MLP neurons of a small language model. Each row is named by its layer, matrix (gate and up: input weights) and neuron, and shows model dimensions 16-143. Each number is 50 + 10 x the weight over its row's rms, rounded and kept within 0 to 99. A neuron's up and down rows have the sign that makes its largest values positive.
After each neuron's rows, "fires after" lists the tokens most often just before its 100 highest values on Wikipedia text that the model never trained on.

L2.gate941:66 41 62 64 49 37 49 38 58 41 41 44 46 51 74 57 54 68 53 49 58 48 44 48 43 63 59 55 49 54 54 60 48 65 70 48 55 44 51 52 55 47 44 51 43 44 46 58 47 55 52 57 49 40 37 55 32 63 47 45 61 42 60 40 56 46 45 47 47 45 55 35 48 53 37 42 50 50 37 57 56 69 60 52 61 45 54 46 39 46 40 58 53 51 45 77 60 23 54 59 57 70 40 65 59 61 62 42 74 58 47 55 50 51 44 66 64 62 53 55 60 63 44 48 48 41 46 54
L2.up941:49 44 45 48 68 46 55 51 65 53 38 69 53 40 62 47 47 52 46 49 47 47 67 53 42 38 45 49 48 79 66 48 45 70 57 47 50 63 61 47 46 73 55 40 43 65 50 44 67 48 46 52 46 49 61 73 56 61 41 60 63 58 46 57 61 50 49 43 50 60 37 45 63 65 43 75 60 51 49 63 54 74 56 41 51 32 61 52 59 57 42 44 54 56 37 53 44 44 60 60 48 48 46 65 33 48 57 41 39 48 54 50 37 44 77 45 42 52 41 33 47 46 53 59 55 38 54 48
fires after: " A", " a", "A", " the", " The"

L2.gate910:38 41 72 52 46 50 49 49 51 49 46 56 49 50 39 28 31 48 33 34 53 48 72 36 46 57 41 55 46 47 44 44 46 54 46 47 40 42 52 59 39 61 47 61 53 51 39 55 69 56 39 59 48 53 52 33 48 46 47 51 49 46 54 63 59 36 43 55 49 57 64 43 63 46 61 35 33 54 59 59 52 42 45 65 43 62 42 55 51 46 56 61 64 48 41 66 39 47 44 52 61 62 58 48 45 29 53 46 54 58 61 62 56 58 48 47 35 38 55 45 46 46 57 58 57 46 59 55
L2.up910:50 35 61 66 41 48 63 44 62 68 43 68 56 50 52 56 33 50 37 43 66 26 59 50 55 46 28 48 45 25 46 46 47 40 51 45 55 42 68 53 46 48 54 43 53 45 35 49 69 52 30 42 55 63 48 62 46 28 56 49 60 48 59 51 43 40 58 62 56 53 46 53 62 56 56 23 24 55 67 51 47 71 43 53 40 64 38 51 50 42 44 62 57 63 30 73 47 31 30 60 74 59 44 57 38 35 62 46 60 56 51 66 55 52 63 52 54 49 46 46 46 53 48 39 64 51 39 47
fires after: " ", " |", " (", "s"

L2.gate991:55 44 52 48 51 62 39 53 53 59 53 45 59 43 66 55 30 41 54 33 52 43 55 55 63 38 43 49 70 58 49 64 53 38 61 45 58 54 75 65 51 52 60 53 57 43 28 46 50 35 52 64 56 49 54 37 52 52 45 40 53 45 54 47 37 37 49 57 34 47 59 37 59 53 61 55 65 46 45 26 38 64 66 45 46 50 53 55 53 51 52 76 56 44 43 60 39 43 59 44 55 43 59 50 45 59 48 34 67 47 46 47 64 48 54 37 60 55 45 56 54 52 64 39 62 52 65 63
L2.up991:46 50 40 59 54 60 60 37 46 47 48 51 38 45 60 50 47 55 52 42 59 58 40 42 62 61 52 49 49 60 52 42 47 52 29 52 55 74 37 41 29 35 70 58 50 42 35 47 40 51 37 49 41 66 54 44 66 55 37 55 55 53 52 54 41 49 56 52 47 46 48 52 62 45 62 73 48 48 41 49 32 52 66 34 37 49 58 56 46 50 63 54 53 53 50 65 57 41 42 28 53 47 51 45 41 67 47 57 48 69 65 36 26 53 58 47 37 52 62 59 63 49 55 57 53 57 48 63
fires after: "1", "2", " the"

L2.gate542:56 60 55 62 45 52 50 49 41 51 49 48 56 70 50 72 58 46 34 53 35 54 45 38 44 42 62 55 73 52 54 59 59 34 43 47 46 45 51 62 41 65 44 40 36 53 64 51 38 85 50 49 53 52 41 56 41 53 55 30 36 42 37 49 45 48 52 41 50 47 29 45 47 50 48 40 49 45 49 43 59 25 53 48 74 55 50 46 46 63 55 54 43 55 65 54 45 39 54 55 51 56 53 51 75 62 64 61 69 49 60 58 69 42 49 57 43 57 44 52 50 33 50 32 45 49 48 35
L2.up542:52 48 50 63 47 57 44 24 61 56 43 53 62 49 44 64 33 68 38 41 39 43 55 41 56 64 53 54 55 57 38 47 60 46 34 40 55 51 70 61 37 47 47 55 66 69 47 39 49 60 45 34 53 37 56 48 44 53 51 42 51 56 29 53 35 33 63 60 53 38 56 40 69 47 43 52 24 58 54 63 49 39 56 41 70 70 43 60 36 46 52 47 63 40 49 66 50 56 45 52 45 39 55 52 47 65 61 48 57 64 44 53 49 47 48 43 37 68 34 51 51 50 44 75 39 40 45 59
fires after: " ", "\\"

L2.gate1206:52 39 48 43 39 62 49 43 60 50 58 57 49 45 39 65 47 48 56 45 59 53 74 51 60 41 62 55 31 40 40 65 49 69 53 46 68 52 65 35 50 40 57 51 57 47 36 63 54 52 52 55 46 54 39 41 57 54 36 40 42 42 73 42 35 40 54 43 44 38 41 47 48 38 46 43 40 49 53 62 43 42 40 36 53 44 37 47 58 64 46 35 48 74 54 57 65 46 63 36 47 65 53 34 52 69 52 38 41 54 58 51 45 58 37 52 44 49 63 43 41 42 71 48 54 39 45 21
L2.up1206:65 50 39 56 50 45 50 42 44 25 36 65 58 52 34 45 47 49 58 68 50 48 59 40 53 55 61 53 45 61 42 48 61 59 41 68 55 62 52 41 29 51 64 50 41 58 48 46 49 85 55 42 40 56 54 48 49 43 31 59 36 26 56 53 54 43 50 61 33 51 28 55 32 61 46 61 39 65 59 42 35 30 46 45 67 44 50 54 28 47 53 53 60 47 39 25 58 49 34 54 57 70 37 51 61 61 45 47 65 35 29 53 69 38 57 47 59 52 43 53 50 52 36 40 38 44 45 56
fires after: " ", " ("

L2.gate1274:45 48 55 55 36 58 45 54 51 58 61 62 50 69 42 48 45 50 65 53 60 47 36 26 39 60 61 44 36 41 44 50 45 39 63 56 56 24 46 52 43 41 51 43 51 54 44 56 71 44 44 45 34 49 60 42 43 50 45 40 43 47 50 41 51 51 33 36 44 55 56 45 59 77 51 51 61 42 67 16 60 58 53 49 48 66 62 55 47 55 55 38 40 55 50 59 63 55 60 40 48 49 46 43 37 52 55 48 50 37 61 52 66 39 48 47 57 53 50 61 44 63 26 48 61 54 33 54
L2.up1274:47 48 57 61 69 52 47 59 65 52 55 70 59 50 58 37 47 40 44 51 27 39 69 51 58 54 36 53 49 42 44 66 54 62 52 63 63 49 52 60 43 41 37 58 58 44 47 63 43 48 28 34 61 48 40 36 59 49 42 43 58 44 49 46 47 57 53 58 58 51 50 68 38 37 63 46 71 57 32 63 44 28 40 55 41 41 61 48 54 47 64 62 66 62 54 40 43 30 44 57 51 58 39 58 39 42 49 40 62 42 65 49 48 57 47 43 68 67 65 59 42 21 59 63 35 49 44 45
fires after: " ", "-", "S", " ("

L2.gate656:47 39 67 51 44 57 57 50 41 51 34 39 61 48 32 43 46 66 57 67 42 66 64 48 67 41 34 49 59 52 44 34 48 57 52 35 34 64 62 40 30 50 49 44 42 67 66 66 56 60 54 56 54 60 58 33 49 63 43 46 47 49 62 48 57 47 62 47 60 62 54 56 37 59 55 56 39 45 71 49 33 35 51 46 45 60 53 49 50 52 32 39 63 46 74 45 29 54 47 52 48 31 49 57 41 72 55 49 71 57 50 58 62 54 41 44 53 50 49 42 29 56 44 56 61 60 48 44
L2.up656:50 53 43 49 52 49 48 46 47 45 41 51 41 45 50 57 54 62 64 41 34 59 46 52 46 57 48 47 48 46 51 71 67 52 60 58 51 57 52 42 40 49 51 46 44 53 46 46 44 55 37 51 47 58 46 70 37 57 43 37 57 45 42 45 65 37 73 59 38 29 54 60 43 40 45 61 44 56 42 52 66 53 47 44 56 51 56 46 49 50 43 51 43 55 51 30 66 55 55 44 49 32 54 54 55 50 48 53 39 71 38 52 32 29 39 40 45 62 53 53 35 43 39 60 47 37 58 49
fires after: " ", " de", " \""

L2.gate1251:39 40 53 60 53 49 47 36 46 50 49 54 38 49 36 54 46 50 31 52 53 39 49 43 69 34 49 51 46 28 49 56 55 44 69 40 56 25 43 18 36 41 52 47 49 33 48 38 55 57 57 45 50 39 30 49 51 49 44 48 54 50 64 69 47 40 58 42 33 33 62 40 36 38 46 42 33 46 47 59 69 40 36 49 46 73 35 42 48 51 51 54 50 56 51 60 48 63 54 38 44 76 51 54 54 58 51 50 60 45 45 59 50 53 62 49 60 43 41 48 62 54 42 57 44 55 66 71
L2.up1251:47 49 58 52 46 48 48 62 56 49 72 64 40 50 35 39 34 42 69 46 61 45 46 59 53 75 45 58 49 50 43 60 54 51 55 45 60 64 65 44 30 54 56 28 54 40 57 54 45 49 58 52 55 51 40 57 49 41 40 50 46 38 51 47 53 66 48 49 71 50 49 60 44 57 56 46 49 67 42 69 51 54 40 51 54 35 47 32 44 53 42 21 44 71 58 63 54 50 47 37 77 45 62 53 36 35 48 68 40 47 38 76 49 47 47 43 48 54 47 48 43 42 49 49 50 49 70 66
fires after: " ", " re", " un", " \"", " ("

L2.gate304:55 54 47 46 51 55 35 34 55 50 60 56 37 44 58 53 52 60 55 72 56 37 62 52 57 42 46 26 45 55 44 46 60 52 50 47 45 44 48 42 48 33 58 61 42 38 72 49 55 66 39 38 72 41 32 42 50 54 37 60 53 53 54 58 53 62 42 42 43 51 31 51 45 27 33 54 79 44 50 47 39 44 44 60 48 51 39 47 28 64 46 73 53 56 63 49 40 56 24 57 48 68 43 57 47 56 58 44 39 55 55 54 43 50 49 59 43 50 59 50 51 52 55 52 57 62 58 53
L2.up304:49 40 55 43 51 56 26 62 33 46 44 48 50 48 46 47 60 43 54 48 65 40 60 44 57 60 52 51 56 43 59 60 57 46 54 39 61 62 53 52 40 43 45 63 59 35 40 42 43 45 55 31 40 40 50 37 40 49 61 54 29 42 56 40 49 55 45 56 61 42 61 47 34 44 45 18 55 49 55 51 64 44 57 46 48 61 60 40 45 37 57 73 56 48 58 38 29 51 52 40 45 50 50 56 30 42 59 70 56 65 55 61 68 59 49 68 54 50 54 36 46 60 52 64 37 28 54 73
fires after: " ", " re", "–", " pre"

L2.gate139:51 61 55 44 52 45 61 50 64 46 45 66 52 44 38 49 57 59 39 60 46 41 46 63 38 53 41 72 63 70 37 61 46 36 43 33 53 47 48 47 74 62 58 53 45 54 24 50 14 44 58 62 54 42 38 43 56 51 44 30 57 45 60 48 42 57 52 33 51 62 44 29 47 44 64 44 49 51 51 41 52 42 52 51 57 52 28 59 45 57 51 40 51 51 54 54 60 42 61 52 45 35 47 48 48 58 36 57 57 44 55 40 43 62 38 42 53 36 66 47 57 67 48 51 43 47 68 46
L2.up139:56 69 52 54 45 50 38 20 49 55 47 51 57 54 48 61 42 25 44 48 53 44 36 36 49 57 53 41 60 49 53 51 49 37 51 58 57 32 57 40 67 50 64 52 38 64 42 59 33 63 31 70 46 50 56 30 52 39 31 59 52 51 45 60 46 52 62 54 55 45 40 52 53 58 62 57 43 46 62 26 50 34 49 50 42 52 37 46 48 60 62 57 48 50 49 63 52 62 69 53 42 40 44 50 43 49 43 46 65 66 44 42 53 42 47 55 46 66 53 63 64 67 63 36 56 50 48 48
fires after: " a", " the", " U", " A"

L2.gate208:28 36 43 39 40 36 32 55 63 51 70 66 46 63 56 52 45 58 47 59 56 47 50 62 39 53 39 42 43 46 45 46 51 43 72 47 48 49 48 48 60 37 46 59 39 52 50 59 61 56 46 52 59 57 48 52 54 45 30 53 46 55 64 60 32 50 54 45 17 48 49 43 59 34 40 50 65 61 41 48 64 46 49 47 61 63 40 63 60 33 52 42 63 45 49 51 63 52 34 55 76 70 42 63 48 74 72 60 68 63 51 54 38 45 44 31 46 45 52 68 47 53 50 59 43 67 51 59
L2.up208:59 51 56 38 63 65 78 47 47 23 47 58 55 59 51 33 33 49 64 41 66 45 40 46 53 56 45 55 47 45 56 72 45 46 72 41 50 39 53 53 49 38 32 50 58 54 43 68 63 35 61 52 39 49 41 59 61 51 65 41 46 33 47 54 44 37 45 55 41 52 48 56 60 60 59 40 56 46 58 53 53 50 52 47 33 46 68 29 58 58 52 56 55 60 61 45 43 50 48 41 38 43 44 62 52 39 40 37 48 51 35 59 48 47 58 51 28 49 35 35 28 47 48 57 58 45 53 42
fires after: " ", " the"

L2.gate110:43 43 49 65 38 53 62 47 46 51 48 49 58 47 31 45 64 57 51 58 38 37 45 61 50 47 48 43 65 49 33 53 59 68 46 48 51 55 47 50 49 59 38 39 44 61 48 57 55 38 50 51 50 47 41 28 70 56 33 54 62 36 48 36 33 55 48 38 45 58 46 49 41 48 48 55 45 59 54 38 55 63 53 61 28 62 37 42 44 72 59 57 42 26 60 46 48 45 61 47 71 60 44 51 42 23 36 41 48 56 64 56 52 48 56 41 35 41 71 57 52 29 36 47 64 50 49 59
L2.up110:64 55 65 56 54 67 54 39 33 38 58 77 31 55 31 63 48 47 49 46 74 43 44 30 47 64 52 48 50 58 52 59 40 41 36 56 57 78 48 71 39 42 30 65 56 51 54 41 52 47 42 57 45 40 45 54 56 54 60 68 47 35 48 29 65 43 62 50 43 53 54 58 69 47 52 52 57 45 53 44 42 33 37 56 48 51 61 41 38 40 49 59 70 44 48 48 41 56 47 58 35 43 39 41 64 40 56 40 58 36 46 60 53 35 58 49 68 51 59 56 62 37 50 51 58 64 52 33
fires after: "-", " ", " (", " \"", "s", "im"